{"norm": "layernorm", "norm_place": "pre", "tie_embeddings": false, "init_std_down": 0.0, "final_lr_fraction": 0.02, "batch_tokens": 65536, "train_tokens": 244800000}
MLP neurons of a small language model. Each row is named by its layer, matrix (up: input weights) and neuron, and shows model dimensions 32-159. Each number is 500 + 25 x the weight over its row's rms, rounded and kept within 0 to 999. Numbers have three digits each.
After each neuron's rows, "fires after" lists the tokens most often just before its 100 highest values on Wikipedia text that the model never trained on.

L5.up290:505483545516544527444527501528481548478544476525489482515546495544498498501516512498465493497524521448472471471540502481555509495528481462522496493512503484526513517503503502483476510493524485437504540506490528462534484459510478505460494480541503513441481483533563521518503481489526498515479497505514506554480469475477514481489459515491486513534476509488465506520512467480509483503533
fires after: " P", " p", " C"

L9.up144:492517486477569476482490500498493510506521486501524468502506477517461539479482524513493513488512518484509514509494463490496547465479501486511517506489533490503504492533505534475493533536555507472504526513516477532478537515488487492498488500453505513475489527528517475489533454522492512508533494435496466534519504522513525491461459491468534464477457492555465521509478519474558480495541
fires after: "1", "2", "4", "3", "8", " |"

L9.up459:504482522524511508527548445527488475531454476518505450487509490501490487534525496532508498485501510504547489483510504446538506493509496475514491498523480490496473480502481481527492530464549484520532519513508509492426500478534470488508518469481513517508484421527481498497501466521497493490503497472479508507467500512530518508466516471468488488465523476501504485506519482533488470490492
fires after: ",", ".", " June", " in", " March", " September"

L5.up5:502504518456457521521488477497525523474470496513506459540524457501477525533499537520504510474516556477516480519504454504507474467502548511522510495507570495492511478478485459505490501551546518490489509510504480497490524465502507463470467512444497488521484469473525476456532488505498483493470482495506473583483471506514515496465532500487511518475489522524521470513507486531512508499545
fires after: "4", "2", "3", "1", "30", "8"

L8.up405:514517492505513522502505509522430511536529455524519484490471482528518464543501507470505515530517508458553497521509514522503491470481523536484465507508518522469477449524502460510471547471478498507476467450490471508547494471502458505515451469506474485471473480518494516523513465518479498534503490506486483488518538528502524451463517502437514491491476517498546528518481495551493492510500
fires after: ","

L5.up323:534478479525474523481485495494481480544504481493524486501509476516523510520488546528455533520514473501468449467527487470506466537511528493506482534549508519501483501490493519528489518481509512505500503505504450480527529471527480463488477494484473480463524492494463488495514461525494483513520467518495535536475538487516500538490518549491515477483512493540535500469514480503522510519493
fires after: " ", "4"

L6.up569:510511531489481523510509493489482500498472507517477435509495502479485495499483502527469457529514498501560511488516500519525532512472506490520498469537521509488506523488513443524481498520479502501479489450484475543504470460510460426489481477454489490459511453511496502531532513502508441519488487538546544547474499483510513518494517514462495506476516535500473487509527508506489483502509
fires after: " \"", ".", ".\n\n", " (", "=="

L5.up229:457491497482513485461483491498459534505450479549449464487499498520503530518544494492508494529478530480563497484508481486509527474489543496536503507490491499484523523509507428507512512528522465514497504503499484475474466486539510548495464474476484530469512431470477463526540478529522479480492517500483489510503464493476508465514498526490475483478521491501475512493507509529494499520515
fires after: ".", " D", ",", "uc", "D"

L5.up347:457499536466500506483553471512510526496479527515526520494522483503493493547473508498481477455519561468486494486524462458578479467518522468506490474497543495488484460557475477538510524543512486518536505470472478502449533474479504479499507518517496514479492473496528537516503479480509505535472510515469512535506473509487529471525453479539494524457518516535483489513510493502540514489543
fires after: " L", " V", "L", " O", " K", " Cap"

L5.up429:467543501481500474452507480519500497552451535562500471486558501512467489495538502525499529505521516466498483494517482485463494454490490485511459475543514501509500499458561475490498496523508480532482512433487461491503472508538463510498464477503478527458539493485488472494507475529472479546479515488499504526506456470499513549475548512462506452511494492512505513508513475530481489534553
fires after: " D", " d", "d", " f", " N", "-D"

L5.up23:497485525471461511443537527496491530453523498480493486506518478540536470553522507482512457510485486501491488499475474502566521485503495471554514531508508544483488529485505518543538484542464459488486461511527517567511503496501482485514509515506480478513524504456538462447515507524470487484536570523512506510480481491541481492464457472505481464495539466487516490533497493506542487480501
fires after: " B", " G", " P", "B", "on", "b"

L6.up373:484493529507521500517540461526524502537538489533479511482499515546488463480510527505468496499543457511544510491525498494528509462458509491506474519511562511488486435516515461530470501517510495494493505474535535503477486491534487488475459502484515527477527500480485532527509504529508499507498464489491528520498484447486490467477464502466519515437500493496517483484543475522512472511525
fires after: " (", " \"", "==", " N", ".\n\n"

L2.up100:486525464541521503462506482465472549524515538541486486514501516537502473473489525504498525531491514495503519537483478493495471495520504482512462582496505468489523502490503474478542468476462504500502484527491496503527448503492533513540487480498505480472531491521481478513537474495488466508489509504517555502519484493471504518460533524459493546540505483521529493481532496509498495513506
fires after: " ", " (", ".", "9"

L2.up153:498468510473509493483550507484502493532479522475492484512499529520508468527525499515507547493550526479559509493541506502476492497509529457498470498527490486470465395518537530533482478491479461516493510522489527515519513484576483516502501504508444489489500472501520488546500492485508491538513529515464502562487506507466526470509502484493498488496501496505472479479491463469457464511494
fires after: " ", "-", "–", " ("

L8.up33:473465525474484505508516468502520481527529468527494452504473483499508492554509475514452499501474521483558496540510489528535536466490513512489484492511483459500497444501479479537490553527526496508465487468492522509490498501525470499555474508436469503473484504500506501513479438516455498529550517481526520490463471526455491537496482531479508503519517530519510506442480543455486505491513
fires after: ".", ",", "A", ".\n\n", "S", ":"

L8.up580:486485551507503497517453492519482490494527484514504499508537499529501472550496502483510495510528522488571486524528490486468497486494501509499470506532522483530516424505492494513447500526487489537487541512467500519493461462461436483488495507478486519512548485537537521524484465534516526536464470492488539526470508499461500517496525517520486513470496531511466514494529457498536501459537
fires after: " (", ".", "==", " \"", "-"

L5.up93:492530507452522491478563472494485481516497457486506478520510489528481474566491524473499485515508483480508505502531463502538503457468500497589525494506475463495484501525479448548467476557535494489488505495510505524502484497496527473504470514519520501461520516526501507523492476493516473468461467499514497529536483496522486520477470544491497511469504484537456506519547509523531495538523
fires after: " v", " L", " c", " V", " C", " l"

L5.up477:508498496484515512516452480543512490488490482491511491514547520507472510528549491483528468522501501488516504476506496509545515511489481428513499504518530476515482531493477500523513485504430502481522478524504473509471474527550468473508487537519493478478499466485516489455484509536494473514496537510488510544500467474518479504463443494488506503482440468519513470523487468534539466501547
fires after: " B", " b", "B", " o", " sp"

L9.up745:503507474496512534506509489481458521502469503527484480520517468524431524496515520532500495503520526508514506503491496540507459513479528489492517492497519467511466450519471484492503498525472535513464492470448474476516475458510517463491484529524477501474482518518544540527471478512495457514497530477522491559474453458567517524516503510473512498523533477520545474486517507521484502531535
fires after: " +", " ", " −", "201", "–"

L8.up461:473474502505475554515520494529482495537496426517504516482542457499510500537508488478484497527477501489507450515511509477486541492529510524471526516521514537511455496476514505549463515489494532496505506470482487479467546524539508465527478518515509505469547458471480473471487474540464544513502480463491509513459495506490503513473487506497482527475487560517507499483533513530478504464516
fires after: " "

L6.up654:511538487494495452493517500459483520493453451532489481497525471492526535477481550553516532573506489494488454476511457503514504517501508525481478478515488491486484498508526499518473497488515493511501472500517472503502530460495452510509500504478509546455518495533509495477587467522520440498449477505538493509512501460526509498519520475503487509470535509538466505474530482482485494532522
fires after: " ", ","

L5.up428:461527531522491502500525470495531553506528515543519474525501496521494461513523528507491510525492522513484510535505495484569468481474475461527506531518531492506489519527487457507506478549523478452475491487505481513482492507493500510467475519517548475473523486502499495510504510524519470473504511558509535511486461535504484460463481518523511502524522523493524509523470483453506495472517
fires after: " P", " B", " O", " V", " T", "ep"

L5.up237:494482547508514506507548507528514475492525483534426445470499529499478501553513476485462495491528472497519502515528489461547508524534483481547507524496542541522497553499529460491535494506489450506511481469551488499477484517501467493515527486544484535474494501476503500488518480532544495532497522524498500497481490472532514498486460524521470486489574492482489496502472508523499503472488
fires after: " P", " B", " p", " b", "P"

L6.up725:449496551493489532463502518506483533474505473511505475511514512532490503477500473479513510525555555479504483502501461511477494534468470490580505509482522481506516501541486494497484488532510453528524518465509524475537473535490493488507469505514483520528475476521524490519479494478551482534493535504466488558521482461492523461489483499458495495534516504537518475503527465522514436539507
fires after: " ", "\n", ")\n"

L8.up445:464506462498522473478497514505486523542491479514454505528473494513509515465530496499467469512485501477485506512524469549514512454544503512518515499445468520480531529529502510521490476519464481489536496459528465489518503498474502531547492517460502489489517484507543504497481487486513504529497501468492504531519526546484475461485478483512489487495476519533488486440465533472554507507537
fires after: " S", " M", " sp", " m", " B", " during"

L9.up521:507459516484493489455485474503437508529494496514494457530491495510476531509473467533477474522468563505539495491487447470498493467494534518509518516497497490485478494506504474463515544506474477471533499502493501490514511514503522507524500489484479486491513413517520477500483452525484515497519492513513504533487490498486502498514520502485494450466483515519533490499497504508508513463470
fires after: "."

L5.up134:513527525537503487470537435516503541526506507523488450516517502529468443505471487502506479488511541457520502500484485467499435464477497527531521508481519520511461494537480462480506503534507484520526474495502489510496496491491479510460486464498499472508499491497538495483511494532527475498554491508519476561485516464508489450483460525519497485499519525520476503461467482474523549489502
fires after: " V", " P", " S", " t", " Al", "p"

L9.up704:527512527525507483457501495516454531535499508489500440495526490530481508548489510509504526489496499495497515476502462565513512527474499488506495515479528467525521486494502435458504494476511503494478479474477493484497476547527514490480463511545508520532512480519546530497506520455510484500506523489545512544501498468522489485498480501466511488482474528517539508464524488527453454474560
fires after: " to", " In", " in", "5", "In"

L6.up664:470505543459507507517521493474493495535519488498467502536529495538534479447503538519518488493494522498497489526569430525477505509507469478505489484523499507499507524505525517485503492515500466526441505469503527510462531476497493456523472519472511542465501496527473480543565480503523469507557513495486484570481475483520551477474473493475519492494496494546463514469504501466480492514517
fires after: " |", "3", "2", "18", ")"

L8.up729:474486520486530510501498468463513467466525469519498513491493499509538473531535491480528505492527555489567503474520456504456492496482509477495496537519477549509479439461539491525491461485527445512496530516517532467500488488536531512479491497545485556513536474521506505511524496478487493541481501478477485525453538475477492478520525540461535479511517482478473479536521541470492489466525
fires after: "–", " ", "-"

L8.up421:501459501480503533460485502473489491520498522492490503487532497510487510463504539493511487503485517493482529480473491511510444517495507467487520483513486511475487480459489516482489481488511460480475511491523489479513494467529494483489493539490507491507541496532541537471537475500491522492525554521511493543513472463503506464504508508469501497492476558505523497505527499508491513504528
fires after: " ", " in", " In", "–"

L6.up233:528491485498513538477481469496477500535492457553481449483475496501497509555508510486487495502472492500503494474513459494493479501501533507488446506522533469482462512518511481473478523497503468482517483481525471487461513502511496521551480482477485502480526477511471532494531497470479488508495459486544492561488523457493483499427510531475491505480521481501522479495504489512498520532492
fires after: ".", ",", " (", " n"

L8.up214:524470520491485509526498461476490554479529493508521481526480510491485511502517518456491510506507571464528508523525515482524483511515489487522475554524469503544508485515500506521506549499550483524520506516495482502483474471513489510470473493451471485528484434461553504502528515515484494519479484529498491545520482524506485471507465519446503499498492514547492496529558486479562476510517
fires after: ".", ".\n\n", "et", " (", ",", " S"

L9.up743:533470487490498471447472518536524524497491512476462518505551521540475500488483500487450498491469573485479523491506480484535541484522523467479477478481524504477523470495499489516449481528531485496490488462514511473520457477524480494424510511496449545526529487494514515500523471487508511539525509477504535509431475502491504508511503520494503528511506515510451535478532479464504490497570
fires after: " In", " in", "==", " int", "In", " Am"

L5.up227:493517542502528499469539501482492518516533483551506474534511512498492485547521473480467486504535500481499503504551493500515523514506458479555541508514559493519493490517468461482537538484497475493539515509495504492461466522549474460505500481516539508483499473543506492494499495516500478523494545511499547572450469484507496487486462517496516481520511517494465437469523491473533497548515
fires after: " p", " P", " B", " R", "B"

L5.up9:523492532505462528440483524470501454543518435513502486452529490507525498528517546514459499542540503508536499469506524505483513490506489461492456518513516523484483502497498537524461465468518531484513522481435472504510510477554477496516459447522493455475511487486489497503521505499516452515515496522480508484471555511491506510485505490485502500542500495511468494504493496460478476506515
fires after: " ", " comp", " Pro", "in", "ast"

L8.up62:528523531469495521502489499513484530506519484525472450511493506490452451548534512547513508541524495479542505509541508565527514456504478483466455523513500469515478490471521485503492534498501501522477506475498493562478464500552499446509492467501497510483494502524497494490520488509496494497489543506514499494472489472514515459456462457479504554498529471501514485472504479501520498466501
fires after: " is", ",", " was"

L8.up677:491507541490516518497493526521484494497503484498483484507553505505488509529498544526479468537534503505582520549533477509482500465499518510469498452530525509511481494544494464510505519506522416512473459505518540534466468514492455511460489495432492497510462460506536514528483460498494495534504514495496504536454478513473493488480477471456526516486494517500518443508506524505488518454535
fires after: ".", ".\n\n", " (", " s", "S", "==\n"

L9.up402:504498511490530497471501466507472457510478474485513522525497509501482490530532488518494535533504501494560502450490490492514506466482493497493522481525536479547492484471485493522477542515511517517509523476459501519499530500486459450469491478521471531466528488511540507494523462510493434473471502463529505530449507497515479508481492493493481499500495542525457486461484528557501478489542
fires after: "\n\n", " \"", " =\n\n", " (", ",", ".\n\n"

L5.up43:501530517486502506454539475481513530540499528526488477567524493523483492553512477488522482519550479468471480496543456481504500474503512503511507505504549444481478466515484452490507539525482491469490519473443487491501499514529472478529503495470498510454518526511492489509528511495511485555503526471474543516511461501504515499502479530518540461535539515519470473503531495474497515533524
fires after: " R", "R", " L", "as", " v"

L6.up363:491516474542519520516488517539503475523473491522481508478478538519508540564499465568484504516506499499540509513550469526506521485470507481527494509499486491485522456540514450501508484500473489520517476490467523490534494493524502442547497513486504471487523487540486446550506478514507486512477477533513489543485495453471540441473481495470521500506543524535525477462488457484507464512504
fires after: " ", " ("

L2.up750:484550488475503506516541480503500491508485516510508495468517450513509506522533522481488465479494488433476500491509453504546502507485489492495532491522514470472455471503513438519494527500488473511521519458473495492497571427551495506506478504516472524472533497523521541517549468531504469499501500500508517559516517499489468486469444483471501507483484503547480489513530474537496435494511
fires after: " ", "–", " ("

L9.up138:517494514423510508502473515493476493495504519545490507484550489530496453519484515518502494491485461520539490554537505488510507491447517499499444467572497489505488457488492464505497513521495484522527469521493478514561490513552482475508510465536498492472526475476526536511464457503495435533477524516483504514461490526509486497485494470472468515491511496499517503483486514522527485452540
fires after: " (", "\n\n", "-", " \"", "==\n", ".\n\n"

L6.up61:535493520480537483493475486546494481500499458511501498553487494532511483517502553514490478514494485477545513519510465495472488482458470499478499485530554537520513435486493498502519487486504517526495540516500512506505513482496465465491461525487487532468524504520502505539505489507510510495521527540527496560512482482453501449521460505474526478515500490510513492422494490518479505510533
fires after: " |", ";", " (", " \"", "5"

L2.up382:437513489521522503457536502493469494529516491481476513502536491531491487498485536521504535505551500484508444522532482538477511494501525453494491492513502478484528483485503497504497471477505442521455493475492478500516502458497479470481455488559431521512502489483482486529506458458501530517539528463481494549527481489517522519446480522472536509504501507504469494474525505527473470505506
fires after: " ", " ("

L5.up240:506523528469510503469496506545536526505529500550529473497500510523454460507498520473491510488538529470525511500511519520548491518505506481542502518482515484453485513518495482523516541549532476476484471486498514560462487505499507453504500449529526497476544435480532527509514479498515450516493467497515513534524527476546492521473496483484481480483514500502470475454519477494546518476484
fires after: " C", " P", " p", " B", " c", " f"

L5.up606:494490505479550489504536478530501525518491482514492484514526509513461505507549521552507499489510506497537491510536481499470467472522528475476474502536541475503488504508520475481505530521558520502529513509524458479498495461492466464536486491475490502491456502470550504476495490549467529495561465514530495489507515516484484516473522468480503473439518484520489493468545494544479476549509
fires after: ",", " ", "."

L5.up34:496543505459541420478513493463486526491498460536519491522513510529488540525487487504502481503525501475438513507531486531502446497506484461540541480522495469516467469507482467505514520516510517480500512466469536500493517489502491501523496510491501487476508507480496528518493527506517459496489490473526500533502447482488506511464454540549536531492469548529439495482514453511500493552543
fires after: " R", " c", "c", " C", " pre", "C"

L8.up171:501495483534471540478511478482447498499508489498499489531531518499496481501566495498480460475516567506529517499531487483513536529497510515522509504533506493483436500452502477523495514518494494485495514466477504446489526475495489474558483508502485495507502438514461548508483450520500541477504483464530542527492497536491494467482471508486502498505520542516441496503525503547495528490499
fires after: " ", "1"

L9.up78:533499534486507499514530478524518463516479506499485490504499493511512500527479554492497539482500513497539493466526499471547506503468525513500495476486522476475516472460507464498486481502547482523529490503502484486485449504543461482507453522465482531517515451522539501518477461502486429519498483472499500510503525501505503513459493510476524519436498536534484492466531491523528495520502
fires after: ",", " in", ":", " |"

L6.up760:518493489522515471473478497507450502502508486535472436520490488503496502500480482502460506564500499509563501489479475525538512472510557480488484528471480513508527464481518484541482509500481511547533483488497462517511517513526507505519460490479440476455511448530482481558531485493489483511487522518515491500492455481485519490519546537465521527509504512526549519535495520512469489511515
fires after: "."

L8.up509:506468506455468523522486459523474512492571445535492491489491490488524495529516514506490504458507537496530490500542474509567524474490500511502475512530509504475508498488491530508490507482546511522475500475482493492502512494526492491447492492474500541543482457531528499540511474538492468478462470525509518523522486494531518469496484501489521528513487551547500463502483486530497524466568
fires after: ".\n\n", ".", ",", "==\n", "==", "1"

L9.up391:493524513472502489524494472523480504502495515529497500490527497524499467524511482485483524523521529481537486496549522483508541498455514510516467523533498501537504454532506459480503516527570476488457499477517497496520458485540482447457482475468462517497505492494551503523505502494487490502503484445489525531495514507487477505506499511491470516494523488511486483505517485571531498523544
fires after: " (", "n", " \"", " un", "—", "wh"

L8.up286:530529504424510491498536472510472498490489516535553470512513499534455470500494502522511482481503535484511493504500480480529484485505522473505509488470522495524504474525514426549482521554541509531475497480503503515461491462490443511545454506485492536468494485467536483549519470530502489546542492503471517488446477525455501483490489537492528500483516493508495506502515491494553469549517
fires after: " and", ",", ".", " but"

L2.up475:478512526484505543478521487474473469558476454485497518504544501531534492473504522484524482496540531481517506456539442484524476451506495504496505487491539494497526500524498464499478488487526487537494519508514528476484502482487500496527453524523506527460545499481500502541518480489504494510553495465510484536487513461470499448442494519440544515483487521531471523503528506501488509516529
fires after: " ", " ("

L5.up461:468527482506530466499487510500465489532455529497510464480559515500497518519492543490497522504532513493550486507502491466489498486459518519497447493493523491467487524458532500519477491529506504475486501475471515463484488494540464440487481511454504494528459433506544488496535515558486487541533501491487473545522482474481477501494464471508506473494475486505503461499522519502512476469534
fires after: " S", " s", " D", " d", "S", " T"

L8.up26:470498536479523472500518473501448542482486471499502512522516501534460543489519473455537552521563504499513495499484471480521551487493542473556521487515507490511521474487494440476508486523473496539480512475499523529482506489518480490471459520501471518523532511491523508521519505527500522499488555508524476487515479465526458480481470487470534499465483493524497475515520513529496438566508
fires after: " |", " ", " W", " L", "\n"

L9.up186:474513520533525526502510487487516553516464542496529485544517477526479456543483510509463484502483523512463508503528524524473480537496516491529526458471511479448486495462530450489453505509502456480464457498488537458480492478492505495510496504489497462483478472532517529520550510524505482493521515477509477524469483485533499493509492528505510469482476521514524457515490517528498504486539
fires after: " ", ".", " in", " reg"

L8.up631:466508491462560444504499494493495523516483521506482489510520463511458527522481525477524509479525542490543521480494471529506483456485503485517505503484502481491499500517523475507489479515535479536502481465482499509515499504509510491472528494484507522492466481531534490504506461511513493492520508478514475529478505496486496460491498509469562504498502512506463494504483511500518423485506
fires after: " |", ":", " N", " /", "1"

L9.up750:513466537512511505480506495520457467523532498458490511498567530513538519497503530493505503512511513463475515516518495492503514511510467501546477534522553521485507468527480555512462492514519504512520503455487541488482472524475458505539474465503476513496512469485508502533480524484533514498530490497494527534531506484491526437509447493443497484494515534488525469490498456481465497537541
fires after: " ", " |", " in", " during", "–"

L9.up328:515497498461575506478475492532451498520536477493508501485525518519487516529513478510480476521515504488520485463521511473502505543507494499520508554527482516500499518489512501488460508523465439507514515552519494471476519491486517529475500488481503500512485475492498519489510501513472484481521536533458541535463479453536490506453466485485525476487470448502477482509552479484524494527566
fires after: " b", " B", " p", " s", " sp", "-p"

L8.up304:470555496479528508511532457486471505487477511537485482558541478514511489489460484519487535523491528478531486492501474498498496499525463501511471486462492491481482488481516500493476509517529436500552461504523483524531472525500481525460453472484507546503502486555480497505483489481528503556505500492512475524518506470457515470475540519455517498513515495521511503474503514519528464491514
fires after: " ", ",", " N", " m", " M"

L6.up705:511504462447547508522465496490499536486526511506480508489478526520522466468524487521483523485473527475531497480544483478501506467503497491540440471530510514511501450505506461563504479478519490522538491474524482522501470498527483466484523479518486521511501493494523518501490490477501488525497509497486552520512485467511472477520506514459531530445485519531475482529530488490537470498535
fires after: "-", " \"", " (", "n", " un"

L5.up74:472556496465579509526538525518504494491494490502508511523524482523476512510504563521528530451539572470538454501501476518502510507454490479498481472522492470479482501483538440498499485533508497503528494459479506492484524486533510488473498469441489471494506507493496504502512453537475460484520483475489511528491540505508482485488506489496512470495510492537472472523532471515502465484517
fires after: " ", "1"

L8.up740:464562481502546508512513453494482491484486522495546515519515498511507517516534578491514531494541540463481507512499445525502514491471492503454512481499506452528507456486533484475541472539513436524501518487464499504463532482516531458483489470477447489489491484494531452499502491472494505529495513473468517505497477518485506518491509514479571478480497528550465498477478515476491443521485
fires after: " |", " /", "7", " ph", "1"

L9.up698:516488527471513500508522519509495488506505483515534461487496481513500437537508530507503450495512497467560507517504493514516496519463494485497457490514465500518484502499484451524468578503545510546494537474500518538500482522553494501498455518512492528525452509534487519506547453537520510507470497509492507502458472496489456485478504496472538534491493492492521535480505459501507526498512
fires after: ",", "),"

L5.up357:499511463501493508470480516523531516481494503521443437519501488503463469499551521515509482495508512496541471490529501505534486479494506512514518519465530468509482496517502517470498461502488487534485462458469502470528497492525511513527489504531506502520470460516502492531493529490510468521495540518504527489492526506551499516446470543464499482481523558487509458538538480529529425514512
fires after: "\n", ".", " Mo", ")\n", " A", "ing"

L6.up239:471511486517509501492514483538484543520499503501502504483529506542469470514530544533495502473559478453485488540508460458479493518485499500487486475507468470496524501499539481479488480518528493534483485434487520450516519476493515498551503499494485498495506504518496473492520507482501489575521517441512521515528482459456499538415457498489519491501470478520479490493473510457530512494558
fires after: " University", " D", " th", " cl", " qual", " d"

L8.up93:492468507430536483526549475546487506495517514509508495470483488526513457503500518560483496511500484483522482516522497478512539503480521487488439520492495519492492477487504499519488517469508486509518495478503439529499473500537538485465505500521487503491502485504500549457518480502496503509528496478500489528485516481528452497492522519473495512480467474485545519476538465548554440547518
fires after: ",", " United", " California", "J"

L5.up112:509473489471533458511490493548499496479542498532550477478514503527482515505517489531497509525514496495575448467525523461536490503485500503506476517507501532514460509511513471500496504483425472510516510516472463485467476496533514473495523507498526508483504451527503488522536486560469503514489514499492548505489489465533489475470460529473493497508484494506508463491526507502544507515491
fires after: " B", " b", " re", " t"

L9.up93:474507555527515540510517481471488478481527512496515522481517509498495481515487511466447485503527531519533476502554513506522497501459517481495458495508547496490479438494510452517511505505509483497500460449494430504491467528518480488469477487532459540494545459496483514530533506527507476538498517505490506487452509489507501520461523486529543505522453494505488493517549496489518526477561
fires after: ".\n\n", "==\n", "\n\n", "==", "\n"

L9.up242:491493494499487485496543494545502534482483476495514505496553491519512498550511517495511489507507504481551487540494475471500518495497520477522463537494501485470489481444492513519491497490526533533492480503487490478475529476552483441482505507502425486467493489475489541460516528527541494516480483497478531545495522528514482481458489470478504504518507544529486477523558471504479491459507
fires after: " ", "1", "30", "12", "26"

L6.up574:495530496449518537459489471514478492480484482510494493502507535512490498514521548512500479532469533500563491473477477514523543468501467522496533467484538475529522466485471477509498492550523503520529526490487502478496491477502473460470461504475495501498486468530537508556487492495491479499540529452476518534525507467497498475480465484514505499542486492525489481420520463518492494492495
fires after: " (", " \"", "-S"

L5.up557:469469524457497468511519519481487559545485428524456464479531496542483467520550477465494513497539539494486483527510439511509491468437477489535544516470512506472503472531484485549510492495540517476470512436470466499515497498475523482491502496479518528526494497505490516509480494477525481519484512498476495502518487489526481545508512519515490491451486466524460479517488499506534531490566
fires after: " c", " D", " d", " v", " o", " L"

L8.up306:481498480501470534525503482502500548477572480493492499489529510507497521558506499512469487517500491490483477533518454502508516502480556486510500528526468484476453510479522462528486512525468494501515494485473501487511515507535477493476469510513447484468500461484504510539484434508483478501546525488509531507520454486502509516471488554492485519490512519527515447497485452514481523524509
fires after: " ", "–", "m", "199", "202"

L6.up639:508494468503501491459502462477451479498473488514446503473526547541500507528462513510470509507453512507491483506483503518514522493501538510500485512519546516482505480505477465537507516502562537525508538480496455530481501482531493488494471488457494449501509497485479498504494489519526488512527449496491547523479527537533519479467461500486486491505499510523511510533589491542519480490520
fires after: " ", " to", " al", " (", " or"

L8.up259:484519516542529463477494478499489504526469465542483491500520538538488515495498474478444500527472500509549492496486480486477507469505512471491511516496487529490510466473572443491519514483502502492528545505501492521548506503506527529511479496493505512520513472525501465508516471505493481477530503506538515518475471479453507489475531472510486517506524505529564463532484476503479502528495
fires after: ".", " ", "ic"

L6.up252:512478489478474472451491509470491487502542488475492533481511519545485516487466494535535496497501531503518494504535466481549517484546513503529519477514534509475482490489500468512477517498506503504473494439538479474500537547548454495503459517465518495495519509527470493528493469505478510455546498471551479501477473478498499486456472516490482495460535553508481517492493478493486520535512
fires after: " ", " th", " |"

L5.up754:466496535500493508504542523484517538535524506513493486538488501510498486482498490499510485522508543479495544508536507510567497495490496518546530540527533518496489515477501454472500511499505474498524485464524529531467461504534510468496502469505518507472488484459512489530483500541490447515491509539490517507463448514507500519482451507499494484496536459527457471507487501519574480498529
fires after: " P", " B", " O", " L", " G"

L6.up273:481494493518552486458509521504456490550508490537535477551510484526501506536538486495486528526540521489525453475512499525506524478455472465494464467501491491492468507493513502535507504489504459451464484472494486490528499514515491479518489527430484556478488474527529487546481497512478506513514531484483528530503473509480495487461425488522539511525530500501507459470480502524515476515570
fires after: "S", "-S", " S", " R", " sp"